config.yaml
n_layer: 13
d_model: 512
n_head: 8
n_kv_head: 8
head_dim: 64
d_mlp: 1024
vocab_size: 8192
activation: "relu"
norm: "layernorm"
norm_place: "pre"
norm_eps: 1e-05
positions: "learned"
qk_norm: false
attn_scale: 0.125
bias: "all"
tie_embeddings: true
parallel_block: false
init: "normal"
init_std_qkv: 0.0197
init_std_o: 0.00386
init_std_up: 0.0197
init_std_down: 0.00386
optimizer: "muon_variant"
lr: 0.0113
lr_mult_o: 3.0
beta1: 0.95
lr_head: 0.00639
grad_clip: 2.0
warmup_steps: 200
schedule: "cos"
final_lr_fraction: 0.0
batch_tokens: 65536
seq_len: 2048
doc_mask: false
train_tokens: 372800000
steps: 5689
dataset: "wikipedia_en"
MLP neurons of a small language model. Each row is named by its layer, matrix (up: input weights; down: output weights) and neuron, and shows model dimensions 96-351. Each number is 128 + 32 x the weight over its row's rms, rounded and kept within 0 to 255. Numbers have three digits each.
After each neuron's rows, "fires on" lists the tokens most often at its 100 highest values on Wikipedia text that the model never trained on. A number after a token or word is its count.

L10.up895:147112105198115114064169138151109168148162077102174112131130157078164148122099128174138131106071111134125122133097174183085122082114160135132081105120119160117100151117154144156148161134127167114123151138148172111186140165101184102130157111156136107114189074130130118092134129078104114121174144142102132139107137087120100178164066075148161149071106115145056121120070160109148142105071107154100107099147102139047156135072148119126139116151111121115183192103118193074195170089168158074129145117135096163146143135108089108091114106086151104173145141105131129090149103129158114190130143157122111110127114107105137149084147083085128195135127127101064133116114146148142125154131106117136073097179115169153156119156109152146081163161149128160116186166116119117146179095136116
L10.down895:116148048098183136146120164111113161123156146160131122184113122130100114107143093065195185147163099146119157130079073094145149141058146129156080092164141123084153136114150121155184129162155104184184131151181188162144114105122090123121105175154119068131109085111159154103100167172124122130167105138151072134104161196094143159055083156179088102118191129136138115114155096146156091111134047131111144096204104118130166114119128093128141125062112054117164153147147075127195101107147071091099146115188051147111107153066127126179162121135128143126117177140203139162154141157072147074191121097132094105137169199130146118128146122169119110129122149172110137102144132120184115051139230155122142158128133103127175136127087151123128175069107145097083065086061087123148139142141146
fires on: " " 83, " (" 5

L10.up525:198100093134172081172180081136121031058160112113098134117123119096107106061125098100088171095144197148111112140079136123138151150124106137147114182142165101069101160063102129115100102119174123175110152124175143184165128156146188068161117120102107164103141099117108154123107179138147110104168104116088098144163134167162126179124163123112099183084149121131125139112156155099148118116104166057057075163126143138153135159157140177120191121132155149156074119105084109117165147156119118116096153095165140099120168111157090139155078153196159080155152112123090071148188097162156147172147138090169167138123120164107097137071123135135165118123125169150079108107076151121157138063117161126120117163072148134100117139112142179128110139132132103085089128145138178172165110120066076
L10.down525:131108147121182183121154102126073116137093124149173153100154197118170150111131084205120117118097154114172114098194150133147117123120154166159096145079079126093096084080138077169119131124117116159128122154075137108120098116113141120106180132165056176129122167130157138164154152074165144148108157138057108157121199126111097130150136166159072087128117150107078092134095066156082136080110092123157171098132146144102120105138136152102071162181072113105169045135117141109082142098191078138142176111115123113086089118164135120126132176093113147124108142153121093041129103153095101072089181177126131160079163157190090074193107109118111091143152109098138102106139125107121122181095127170162117157156037121177073150194108146130098103107122148103116111143106096110091111126125212
fires on: " was" 19, " the" 14, " is" 11, "s" 10, " having" 4, " had" 4

L2.up153:123103151106086186084141101081143160104077139092131067141105084132121112111182138125100141117090080150109159133145111132145140066143128102133156161166110111110114079156141138108136156153033180183121055143142133123142069135075196081132102153127073097118081110132176154130068154078137119148088169169153124137107146094134091112162154068091131149143107171176101115142131051098142171107213142140119057170131150102171157115097132113127140152135132120159104076129080135156133180158078153154117208139182099132179082125077137131130112135138162101118112177172143089092098096146095110123149141109143138107186131147051078098078093110070172131101126085115161183110121123103161129108133112083171151144150114128185112084102139164118117183177133118123114069195126155097133140090153120
L2.down153:158188165153105205131131146131130129162133123142052053134141117059084136099113093158195186176113105144089159139144182064188108073079087158139058122150134113156145056144127096098143119142122122095127143200169164129119097129094185104140145168135142107141058194159183124107142112090076176131157188114132172148137183110115133139137109167110115144138130150126120087164131099110190220164128114093117109094127156053099079170059122080151089074165109109096092133103099181104143146106122142136132133151138108132127117123091129161148126177112199124122127091112165119077173139114123152127151146106145077125143133102092149091119139130099121142137094086155182099084161107106104075118101151121106108146207157148124176138130119129127076165171141170084151151156114148112170108127092115
fires on: " du" 15, " Tur" 11, " Sc" 8, " Lo" 8, "La" 7, " La" 7

L9.up150:112102173068160198113146110143099175128106114165161143101141134109178160165167127104161153119129134093116086176124138081140153174092156124118091147168171128144097181102146125093105101141098094184152104118132083117151066128189110065101130075138108201070173149166142152150066171107165118123127102079112106166157144094175176134116168169139075133086186109127114114071100058143107120181125133126135177134146107119114141062103170156089178147117146147116139145104141141126162103114083065099126086158078111186144165138115136180158121182154132093180145136171117195124144070108124175157161077144203119102137154057122091149113116118127137166142175084105122162093058141105192123151142154116135172168148149141110157191121148130113124104110086131125118105167132089082151127153087135
L9.down150:168117135099109141078103165161103119107135151123143097121126063113061137046127140145175092086149140099118098099163131102195148072104125134131143133075153148142140171106147095117194110125128093120127163146113121128130140152104159180079190177120117144125082148135108154129121086171089084160098155147126104116106096132177123073176186084104134098135151204107097126142167135106171158134125068087157110087126171146140140094087147153101087062097091178155160160144115146119155141119173126155164139143151165112166130154193114110029126176141152084135107140101089130083167101181096101155119109140113127152168114156161159142138178131121086064169155133163165129104143103094135185139177095143121114108084101095102154090097104145132114119128116202045110154157119148109099115179185079
fires on: " " 42, " of" 7, " He" 4, "-" 4

L9.up391:158139132164109130118189133109132150135126082119140138105076106174115119058151155103127105083133183128165145144125165196151081137180125119134106124150142096100173120068085155100122113133173073146093116224090125171092144182106093172100104138127130127123108148110073118137189152093110114170083197125137108126137127111181077135140180107145121142104118073159100143136099115188220175163122177108146080124155173129139088188155163100150120082181159154140145106078099090133153176124096146092117130163114092143128078121123160085122130131118164114128131146139123168092121108197110126131169139125103108122138074141147142116142094129152163110136081153122115118107141146169151136162067160159129093145108141153106180154252085129086143117200108149145146154180139090125165105121089104
L9.down391:108163088076152194141120166110124116140102119075139136218164084160127102061155135162135127118125135123159085131126090130157127113139133192137173179151122136144081087120158113142145092164059097116124116156133114147197151125050103109099116108106107141180112158153093122215094111168167081124114074085113105082127126114159151103117136132146131138125068166081092136167183151069120136103129140168165167087176066127148099100138190144111129149121114145130155105130165103097104043120100114113113184177123127122087113191174108129108094133179115136086159126137160073118128180156142168102110141151127128116151132147126138090140125129124116154120114130109110162087150111212100125095152130150129173192111062147104094103196118089137137079100086179085096141133128199145092132125056255
fires on: " the" 23, " his" 12, "s" 9, " this" 6, " very" 5, " to" 4

L10.up1001:148089162120147102113126109115205162081139181128103171092147137104125130081120169105154100098107161118107057125165043163099162118056142108120100184139103169142154133044134094154087175133120072123126088097197103121131114105139110069080120156131110121207135103197094103149145135150092060122139113165132123156164166167112100095116156167141089090076113082097119164063130105119076205165127157143192127119148118159096171139110178179104105166076131122173124085165182113143083153167110158123160146170092120129144103161161138100169154121106069124146098130162114192122123157099063156086152122139126131176116107143121145143107128167119121125186110098118168141127092157141119139091087177093119163071139158108116163119094093107129147097129180133141131130166187147051133077173103117
L10.down1001:117097113089096127082116120189137079096132070105117132132148096106101127103163135122068107127102193136132193128179093145132146147086191126108121148161163072142097091168190118074173163178195189148109135089111170120127072160150138184087095137147111075139107126164133193146090066108114105167104143142169112169193190153140149109115166076116154128215123226132126138108116139130169165109143134146109133089142077144079155109133112106092111068129157139107099144138133171082181118137141131101126149082149148164170122159110152145115099124135115160117193166145177104112127169181183120183070105141122132122113097149112115108120092125107164178130124109159128111137139115109131106088216091162118110137134163153103125094129103156144106164127113134123130071139079120148099094102089112
fires on: "-" 52, " " 6, "ed" 5

L9.up646:109167167145177168142069174080166133128180130103147148073145145140123131115179125094188068068054135134092084131120126200151104127117126094079111100151139125151188119186129096091153071076177160114155129125136135110164172128128214134090116148161082099154136110186156106089101217140068162116172159135146100144187082160168114122136166137074104116103123108124137145131098128089211153132130116157077073100187175121102133147132107133105163105145117084157186154156130118092177129170109121119138090132127076181189130097132139180149151144130122126175112151125088202106162129153141147155212074109125072101193148119141114144152125158103114171153117122140158052131087138145164121129109092191141156122132116160139144158079126092119101155141122177158140131160165108128161139138134168
L9.down646:145146147154169106209142113150048117165095177078091148141126136144124128122092105158144103064162150128150092119044052148200163125121127122188149133108157082131104142125176088106163149102115151069181163090104088133110121140104116101173182160076138160150118065223106152054112151155180075121186130143091129129088091110115135091172146108128142146121084142111054103068171150124196116092124099127109098137195109133130108102152156122132154133136114133142177157136155145139116128098135118169158104109091142163043117116100112058141180190136120154081144102144124085133157128137092184134185094120105102121121161136147112151110144138119236082125133143141117111141150106077172195102110109147123051146111157102140098168051136153145103130129153151126091109077139161155122116138075223
fires on: " " 61, " \"" 15, "]" 4, " in" 4

L10.up979:138074141156098070113101030114116197128141080121105148090088148134151133123142107137141106104127185150099164104113126106189133099122138079106150151109137072080142090113097144122163160146171113107146091128138137114140157137102118124074136168159134104155130169144073111176144112108144068168142154126085095190145090141175148075148166144093082152079155090104072156186147056148123166177115118180167087133115133102166160146095082150105119124107111155166160140118114113118114140156084109141091042113103199191112118139166138116112142094183107109098141066105118108091161039136104142148130061143171108143170145081149132113124070145107126143178122121069150170142141078154095160143153134156082135063167108097164143135116185110169117076094143174167114160104124123102124131161131128
L10.down979:158078131132079145139142142117151133049147118112137142165164115075111135124160167140111176198112153165105079127122108087097128127072070096082091126119150104115098142116095117100109158072122189133129064126121159128087097150178140123106196165139121148122105119098170163147060108141097119111102162129067097119119098103147105071121135094173146093134162065186108140145153145124089129104158120097172089136139150140151116089107116138101079180154134126177102171141120117125158145160130105177155139163126103206121132140127137150174071109105100108122074135114200152164181214137162153141123111130111131140078064135151154097113104105164101156113088154163095124156105151113122107123140126206166082165110168134096139124137075087139149119118106151120171145157127180102138157150081119
fires on: " " 63, "th" 5

L10.up29:156112157125147146079128105147107144111116087107118100148117142177129097148093104056167113088177121121173133137140153151093086126133099126135114119101118094141121163126112148146157148196125095137072146088137132190168068101098191138144166101080123081129146155092126138150109126108091140125089122126105151182079110125127143137136155162152132187094153178089178085088099168139155158133150243091082063119154159147134122146097143170118151126089094093158150079114128143131127090067135141136086103093232141140135155158140136130171178162120152088184085145083167160135132084097194130155166123113108152114156105103150080169113064112124168167128077088109100114164128174169112124110116044123154092128132137103090167086138163097139150126090141161084150138171083111058163138057048211
L10.down29:143115136068137133144141109166172163142133131138168165137096092186118097124190141115090135103172125134130100154094153137153077126175111171179154093117099188117141120092148149164133118170161100158079145119155131109133117055157125158087149129093126114113118127118107175151148139131134131160161206124132184166165146176081145078148102090133053143168096167086160088113134140161066125118125195155128079094087112191144126129121079175160079128191161139133166089090135139153103127101114133122053152167130129110158137154097112168127168126153131077148142123101134128127104129132089167110131113103120060133155143141118100112105096126111134171129137166113180099106057095090091164115105160122132127091150020098114122089109129136151120186099069160139108150172159168135128156096000255
fires on: "," 61, "s" 17, " |" 11, " to" 5

L9.up340:129168109106121149130122122113099124093122090116058182155100184137118116144163108082159133175166083089126151089166157184135156101114124119126155156149138136146121118127118131166153135116194068107090122107121167136165124132134157148054122133112173093135110117116101093143149165117079107139070094095113128116117120110148119152108096106103166178097157215081079092140172087082158073179146173140129062151164152130119123134099119103103163145061122118150126119093121112151129160126168095101127037147160116081163150153160091115139089077109136135187078126083101114119173121075177152129110119123137169094164090104098120175183128096098182173109087150116055132127114156148160091123078072144167076130132153139119137118174129095149192095143104147117114157152103130065160129118105164
L9.down340:165073150092172139153135133087109146122147101120156157188127140175129066104127070111128139127124096125118135163109093127137089116099175139087177051130114156110140138115171196088158139174141108154122141101146178180131100108128142085148111094104163125130123089153105159109186154121113137093087133138171108167131203137133154097111058089107144158131129111121161125109142123102048116138168160122144118164099121147186137052106176111189089140148115051117175095140145073133137148094109123159092151132110138062139141168116111146056167109182140133072185106136095137090090124140147112119130157069145149163099177106076156151112142131078141133138082145086121190143104086160055171093115160179115130176086121093113159102127201134130097150129071152155095119113158069128155114109049235
fires on: " was" 21, "s" 16, " to" 6, ":" 6, " with" 6, " a" 6

L8.up933:129136061107102145133153146102124098140122108123127156094089048152116134158133120066124103161147112135106122108147156118145124131075173152134124166107153068123115134108133156136105102166175178158102137102159187138132143137100114122098137200082171140096123123202133048120071119103163163115107171128163137129074145126142189119153165105141161112101185109215209138126110085108110162082198127127134091148070171109110096116157187132141151164156150050101126090157151121120133111151171122212136145115107155125092142180090148102113130135081154123127167115039122117142100158135115141161089107158190119172158109113178089092127120074088126072181136113130104129173185119087135089164131098118094101169136101122151111129110130133130103108062120188086119122109141115141124114113077105
L8.down933:182073124129179116139103055153125128135113153147060147193139209140125109106110120169132085117034112115086045191188084130115123152145107079122108146127092176119177127147110097119126139125112102060061140109126105140126103151153170175117085147207145100135110105098124152083100111162089082156146131082099126113172131131141069124157128140104116172170138134102150123116161163161145156154129105117109089089143108093151154155060081100147124117094099200136040111100146170116145099122098176096083127159134127165137125138167084107106071144189122087177124109156201133127151143111109174089121139170098163131108107148100167145138156165152164113128145136146160093125129107117117057076044091108149200136139156130130108097155113121104171180182158066092116151126117158106104137065175101
fires on: " and" 35, "," 15

L2.up9:130155082118096132173125100116202140110146109141061154121095175160175163144104137202102137154139163156111063143159145116112112103143133120063139106186126165125161102137103089099092099186069164133133079152154119169195111132125182195091100157133115087106117082176136148095147109095097170077137122153120118119131131117156136136110118096084111178142111096147109141101125138111109134144107192043115114086167148152114046136131108072057144116117083060110089070105170160164169105153162137145167148095111085140125135167125083173143111135141126142150162155180168117192167099129105127131151096111110102150104122115151123085107126186118144186145201115023128128164144108165176093144136106118105149127157142147139125149148170122065133135122150122111136149160088117154098164077162112
L2.down9:111067111109154141117154107135162136147188114099116082125080097134097132121151140115128170214069152182126147053099148114104109097129178154139179169137073119185068159157204146164147153091131113135163123111172168127085161111137067159108104078074166107137122140125133143137122113105166100152125100156124094117103077156161149178104093130172142125086136134073151105091094061101140111140108076142113162153094152146107145202127134144132192173110157092116146160124103117076131126098189161110131156132163134029170087110149093092143126119131025142126106133095103142148086165088103094180167204112123114138160175124104123121151112096152087114127068124141142072100105136158127157160119104093124117046155201165123069156093114146168148087109135122145167137092161163150096095128145069
fires on: "H" 47, "N" 27, " m" 8, " length" 5

L5.up49:092129131131171158134155129066159114122115159114112104161135000149091122100155139125168097142144147042130131127092176137116093113148155062096094148041108131134085158217085117115118121085130128157123116122160131104097166144131084119090082099109151205124114117101130163181134128053135136123051123133158158151158123121191062141105179118128114129101061131152141051150151151127084122115135106085072140184161118121148098059126101097138147115167100139171097149082160136126122132136113152081147165168127138121108112130152131158158087119142120156123139145176167168131115078097140122140168127101105109119082151133141224147118135174138131177189068122117015137134093184097125113117106133083116186159096134127136102149139091138114086119090113167144125123178156128160122154065147153
L5.down49:118094103140121164123076123130158118147173152090143113076090118139142103157136084133138184112142106099091170119203113085091141173151132170166161194139125104104130140182137133147157083129123168168138175099146111174126132142108173131156125116128086161107152112125056136108106080134114119094182173114134066101140145118165139204171112118129165188158190084114097125086114101157135164122130095191104082117126098131095118140135125150093160131108080138100111128140073094134054029149156137121219157144124137103201116085165167126165113110126154152077065056127145134086112141060148122157065093131144131087092120085119072087141096081106087140105181094140132091108132131129083120133170118139109074101136089088098126086166126136151186145134149160142159131181122132165093153136189149
fires on: " who" 42, " he" 29, " she" 5, " gun" 4

L10.up961:187105138127109152146139161146119058127137087092092128151168110079090141131147133153129133119151134194175108135101147155102116102126150118121049191149138144073154137176158104129122145083145106126068093124120115119165088131136137167121194111110156172174155156106137137161104182169092087138186200138105170140168171140159123133101124154109096142155143101095106113111121010118142134139112199123153084105150129173132111164121241112141145081114085130147119099143163135082152119087071168135145203124149159128147187085122139110161134090100171128155115155090116060139133071148154188121163118093110169160143086090167126112162125108173122118115148128134090143122097098176114072142115140174142095150118140125093206150124127112161152135191161118072148161118142114149140108142060129
L10.down961:153124135144110096147205231164179153106107157139184165162107213126118163107118149115164131094153126095112166123205083109116141122123171148094167109109071124168147173132147164144114131145164199100130121182146092097089134096126107137136123128087139139111061135127151183139103077087149107120110114130125115040111143098146091066057099146107108092132079172151158129142181157087049146096111111095178082164138103113125159104095147121100190120111083123119128155130147063147137083152109065152115137128107151142087076176147076136067119140114134121117091119177139149118120106134130078126083127109110066085106132126136098144183184118117114111175137153118132142082152146145084143112088114142124109119088085139129084133140112179145111120086073148112175131184170123147148159136134206
fires on: " was" 32, " as" 15, " over" 8, " were" 6, " became" 4, " is" 4

L10.up741:112135148177102156120087134085117086122129120127172175095138131084128115100143122187141148148121113113086093173154127129097148142156121141148128125174156119116164124159157148116110175119073164187149101130123127121111069088112201091098072137100117149135132129125161170063139085084088132120133117093158092107133152085084120166159145075144134192193125104114093109161097136103187141109109109143145072076172136148137123121124064156143127118195092155107125172172107147131134090114099115160140136118159129175141107150170115152152161096111117055185115196176125145187163104148176128118161139104153114141122146141190076130135068117078085174079143106140110149116067122118136106160106068075159160117124083155120155176172120161066140180184114148146147158185128101177127143112129108
L10.down741:143138086072098187142149153161144226180174157134109144151143155122052147180107154104122145141139149130177133090098141133218139115163127152120095130099113140102101111098100099194117176098177152106122116160151131137143114104132138103148179119099149135101150109102086147185091129082121128167164164117099101150109103177184098159111120171158154141150142121119161128084111132085112144146136114133087151153139184133198109174125060134132182171107124123096142172164098109098154207073105139069121099136127128150084126132110132138167146173124123163107044104114131059116157152138060119113150086060094065084125092098099128185110136160131117153159171132120154041125147144129130148105129105129139158184080103118142150149109152087136120101151093125147151162100103058097132091135095157
fires on: " " 48, "-" 28, "N" 6

L9.up804:074105134049189181158154103119161092119081115148167129154109135079088094144109128073149156103150198107133134146068149034103143101155141149104115121090081115148121115136115123129158058129087147121084097133118127140141096126132125104108131152071166154126156130137062177169150149239120165148118090122150139125165085070124161116152181146162126160122159055102145094124129127146129173092129144143154149126103143139100072157138076128095080085154097167149088136114107129125153163171113157129117183135098070164130164154108127169112120150109124159178088114193103206118051146095160125089096118135102115136095138163104157167121077135148110158154174069163117191104121175163079165076099089134081140155107119092092168111142115149127136107176181176126108099116135103105117162103204106
L9.down804:169170188121092114171149084126162141086118150114130121084120067163159162086153085224199139108153117188143125115197110166138115123109103176141148179091152128165145074112105139156098115112092074102155176092094148159176095086192101130104102136147121084141111088173126092139081084131141137137119205151158109143171096150091102157108105084105137118095138097167173144077184137137091126148122099138106139108105111110127119110109076117112146196104154136129104160164118104078118170129168158135181141122148147126162111100149105097127132080168130116052127138152127093121148072186125152201159091172163127125114123122143132094146116114077087146173069203088153136134139153142148112174156134118183081124096101171117158163135071153104110127096113140121104152182112147171099150101131174
fires on: " he" 18, " in" 11, "ly" 11, "ro" 4, " can" 4, " she" 4

L10.up40:093106109139134135111090074114136086086087162185122143153132152133151123128135169152154131137097117060163206173164200169099151118121169117043097133142141084146109149103099144120193121149130093148084148085162149184116134105164145068125130122114117118182113150089117132091148173114114077156109122133136110145135146105124107134143117099141088181143074083155127136092137180085101142131131116142126118111165104130078162127135161100152161107098151155149130125159114165125095205201092152130130072157152098164075141121055114112133092091102111077110100095151088193103124105144135062160122197108167111130129155187158082103146160097099102117095182153089149158189096129129112103148128118121132180123063120158060103151184215127083186129118116152116165140167118140116166154074136085
L10.down40:151112130134113108179138104136167194131105147110102159168103114171072137212084079172097138176177110143134173075120114098158115141132147142166147142166120155127096094130116131127067142123091197067150153142122076100131089200141130159127163083163134110096167151156117126159163139180132156117115129138115151142082100103086089128092112089149156060107147151100106132129080115064180105063133171168079114120067101136126065130067166152194158097132146130084152121156141158056118145059106152038196162115110136061115101134143127110121166197154145130149121115123153101065174165093126145078121117110141068175152100172111097230137090132129125097170101117133124095124074166207112143121133100091138177152158127175175180136162148114146141100113157141179140146149162085149117125110151111
fires on: "-" 55, "." 11, " " 4

L10.up814:077089125172122069090126140171155097125149125082102137096137202130162108169119116152125175126184100165130070125158161110158143148166149131099185125125150114168135129182136104137105126190156159132095136121072155130174116121070086125116141155077112186181114094142196096121134092096082150132108105141113136171122174119157126067124144185157085147118146180123144125164099096178192137191150181115179082108165188137101176167136130158125136119086150102056097077074170121126133126114138147131144066174132173135128136098106145123163138083123149110113074108127144154101138144122180116135159201104088152165136131098153049171115099121119121127104100118117059132148141151143125072088183071152162118112142125152107159136198152082080106154130120071156167121114101173087123095141083149
L10.down814:104156108157122147153125125116185147133112095155180061155170108153134153140132083149125133123130132129188133137105091109071141122167124139091137169075141188147151080094156138180166105098116124103115110133127148136136098116137094130160104111059152100081168162110130180135120117080136143101090124083128122116138096120165186063091113123120112172123145163161117129197144103130145084154111184163202128126154166130154205133132135130072184148175096130095136132148183135147111094117128120107069114185135137124158118179149137118101118151088112069156128079137086121155094131103174121086089116118052163173161128103160133163120158095120126156190065145142167158147133124134100076084158142169137157086142149144118106147183145132113143124149128108107151136123113143134117164081111255
fires on: " by" 34, " of" 16, " to" 14, " at" 13, " from" 8, " with" 5

L10.up930:173077075092088179111140117140115146140130110082142132147098177162143112152103082122159116080144124095154105088125131115130148182089105125119129067141140130122127116155172155161131095065114110130065169141083078117132075154123122111104119145105095097116130126137069136079081126166172079120164080100107153120132167093161129117143168116148108163034109153171142124171159170150097103152144149163158077111130127144121137139128137148128102069125183087138146088082100144108124074167057113130183162137161156131165079122126101089053128097119169109173148183102101080139163151161138131092109130119114167147099146137145084089180040077049128190132070152111152100128138205147157143058114113131127095124136097121111145167189201110092162168132134155137074130207114146120160154152000135
L10.down930:127154198096120139092118162129125136074106147173184159106190158102155108126101119120123141164100150146163110124081148138114145147119133169125148134101102131085095173078150140138091173121155126138076108115135206199148144087110159128082097114149127138102111150132125126120146144102074146132110174148079110132125124112129173124151131125118124138133146114103127083088099109091152150123131122077126171119149118119151078085128119125109110092193099169129124162168119143153128124103139177142133118154102146097089151140119126119147137094090137114098157118180135178126100111121158135104203156151174112143146135141116161145081192152160110141101117129096118102136101137149079115196071176174108185185123138104166166092139118131161126109127166107140157121099088123132162119093061255
fires on: " for" 21, " and" 19, "s" 10, " to" 9, "ed" 6, " |" 5

L8.up901:096133121185114095141108145132111083062142140100145151194128148103146083132130112149111095101148129101148074126159170131146090082196031158102154151092120111100126161173099103144153147132122161140080150072112154131136048182097107130113144179159105105069104119105134098052075133114129137143073069142092113131127101082136091168109105098114154160092146161085128078120136163140230131112143148149127120105085142167156146164104138138058084096073125134153109077104125113157136073121140090096084152149123090148114189121159150111135150140114103081182095154113122135158174162124146114150120110140131200106152146107114096147144144138144151169172096106129167139137079103186146113094147130136133115125098138099074117121127081144148097161219138137081126145158109114086201175105094148
L8.down901:191127106066137186158164186180118134107111114134119168124129126110100130108122121080150151109127120103132110163120096120158133130107150176168167129130177064200135114071177174154120153206106147111127131142106142177143154087165110136115203127113130158112102143175084188181152167121119070072153143167135195105146124158088115081094084076154095120128080169142102062105118161099100060066124168114109138118143110179128139104118125124141150112175156121145202154122118086121108103144124148175064127133165105165095082170136077110134136100125095079167143112122093083166110146160136188118091172127115128130151096130131106117085127140150140073112117176140139147104180101136087180072120154129132060160113178148187173102138129129139157176131079103176124142114152180153144110144034192
fires on: " the" 44, "s" 12, " with" 8, " of" 5, ":" 4

L10.up826:111122126137151187081108163155088152138174184141064187148170140080118107039223134136133142137093138116109148152150091138184161145076160042105108121103085129102182103130116150169146096126172200093145171127182124150118154135063147109171115096131171128137058123149162079116192166086139141165148121140135126082113072194149051105176124091141111168197094141066160152088138154151109193128066150124142101129155090149132102152131166159092157163059096177208146063120081135127111090115095163094124149133081127114134139180122129131153125164089147095120116062129101113134145107156055151167112150123146146104142170117153165143139080122176170089107159110118155122077159188131127135092159158117030098119155157119204166121073178079126093111124145085175112143114135199133170154093140099
L10.down826:152182139129104117136096162155097066135110108120116168066097128119140134103124198104132168114103166094167120136160160164138150093130166138164154123179212120079119160121127133156107157099123166024105118117150135159141082057158106134100129152128104138121180085130118166138094137167146153118109147166129155131162163124163173171108138123132112157140102135139129113157140161169103085163112177142143127138145130142102104160089107050123058145135161089116107141102101119094087157147138134115113094141147100143088128099089143184126068087080164104145148192094095124089124124146197065070100094157085152150106119146181146082096131124124113156159178141123146096157143116109117085160152161106139125128125118108105190142109101102175150084111173084124147138128103076171157146175125106
fires on: "ly" 18, " out" 10, "t" 9, " up" 6, " into" 6, "ed" 5

L3.up504:134165153131143116151167175139102122139136144133113091164171139112124131125180183123102149153164139187098165149132071156091101134100119132126127128068150070172111185182123152136206100150134121077129131171111208142156128188195101076094070165145105141145160122123134157128128096114157098093149133058112152100083158144155134073121130143176121126113091103142135128118087134128127160150129103150129054124121139120137145103137104165128153175114099091118048127152141146130104178087101113108106144110138152096114119234134162140188154179102112155164087094120089188124150085120130167154117103161075139057150158145100149068116149085152148135137111097171136131147037151147163137159029090135129113096145044127188134147169126173147086171162126155160149185080077147137147119153109152
L3.down504:122036130117094180156173163126184142147126132187091136141252149169062075178127114164094170089141131060146149135157138152061096161160120147070126177053088098139090128133160129161102073115079137122154097179097092055096095138128111116105120158142148071076174078152141108134215143073136176094139152173143174086070142162071083128148149184103187120097160145096125095085162138173156168131128072154103119090120149126117094143135152169131174126118168148153107124146138113098134130152144149130108119150147120120051184180128126082148161110202108167101161199131187096144088125136139145125111148110067146106127096091036153093124117154076140145204198182106148161124115148117167114157115114144126114090142106127112133147158111122127184165088147148104171187084130154130143140144093110
fires on: " M" 31, " E" 26, " D" 11, " V" 9, " U" 9, " Mr" 8

L5.up97:157155179132155126134141158081076174076129070142100139122139158166124103112068141139123164140074123115174121102204126138156112095152172083139175188162115139090178124096124145140120113099092156125050156131067183105163096129130114104178067092155130112142172134180131203099115081174166115107139139116188110089070128132100160197167194190114090095195129154132154156109088105155051180052099093153122130104122083141050137146112145138073103112127151110171068142108123090127156154107149140144072139097150148131167129173103123128151104130136091081109113141204144128143087155115148096178124138132134091156173179180133095190145107193113101117139136100157180113145115120127029104132169100157082132116163103086145124167132152138163149167128174187137147112104122095107109112094113121
L5.down97:133167153151119181111151136111128193190138128148129073119164091136100165102178128122144112129123147139127058154164096110104093113086100165112131082130147139205098115149166140174134141121132148131162103103195163148127166095166120159036168124186144139088131143073119105103134125149063140152159113155164136157099102133138093087130119143106098115174145140219074136101139118103157107148163170140146131139147088071136178108159055124166142061078106077118083116175046094112124092077142138137159141081130109147090118133089162162163073127107131118056142106096136158135102127105175150105145134152115140157097096108108077085098137142102144140191101108089106166091133169118145164101148089116132157153136058158115078076140093085059060110148144089116186126099119138128119095149136073
fires on: " in" 54, " In" 19, "al" 7

L3.up603:077143045116125140120132053099138098132106182119096120156116152123097093091107193128083163068084174152156102180116161130107039183165121126068117089097139109128163128181158138101109148168030173187104166197167123149208082129142096099150102130141125103146114136112123106216123153126153129130098149142191161074128151152131181141198127136033165129108155090082087129156123175061124116123128180154137119130123125123138161193144118085138122065150121151106108156102105167109141098083108100113134132092141150165118141096121125114119133160117116150178128166162153117182127145088085119107122151135078179111172101197134115143100090112105122195148153119129096157108076104088184147098146136162126112156128127135111157152113060119123142142095153129116123152157093127148080204123138099
L3.down603:159078162148118112089092133138126115102184091131117149069129109138160150133111107138152106134147098149084172086103125086187209071091126115149093202218115188112130155160098085161140078071099082106155140097144108090048161128182153105126129065146128158165153140125124120139063147132134098090111129092105077141175098082078098149107067102203146060114134151132139106134143171157113170125119073128112103104120123149169035128106140169069141203153138142091113131119117090132098130124135138112125144139054105119105140188153118142159099088101147110074158084111070091041167097177102082170164153113124120135044126109145109162141116171134109071089114145123155079137123141150091122169093042104121161124133068115162111106154127113106116085157095149114178131147158102118152052152117165
fires on: " " 65, " she" 19, " he" 6, "[" 4

L2.up118:112131129125142117123134168123166131078120077178086139133173130106119110094167122111194125163080147152197185200102102160186157140110166152107094163117150122114162141151121163175135112174124076098083177127110149077084116083128141164164074095175166181155152145121136106133126173163113070138183123155143097110077083129150144167138138145087121148119117116105165114136126125182060153170156139147108133144102074145153201123140162136114106098152100130130161163109162105101085102114116123177138146152149117104140051109047154072137105123074133130158139143157146161098091123082149112116124148139114150133154127175106117157112178084075077076108078141165141067140102143162120195119109121163099152099083099138146123150126135126077142128124153167108167190136087065118121161170105147
L2.down118:132120164144119173130138085129105142226147149090148140119086106160116147161115106155073158118166130094104071071146158097074086094120099120159123111107102111149102139130131088099123121085129159118166080121119088133210124162110146102085157143120109077109076139139115116127109126108128215121092156087120166170168136136099041118117094095149141121128149174105111134176137141063188145157090125142120120145143152116099096161115110118165107166120147125115069087155091139118172132165119123105102116100105151136102178131232141164111136189158120111099110115103129107123180119163132115159129077130139097107104161109164113143106064186173163159144154131144143168105174103106143061171149136053143098174171122172155128098126107116183124135152066095104112092152173177136175089119188122
fires on: "d" 41, "sh" 18, "y" 9, "ld" 7, "al" 5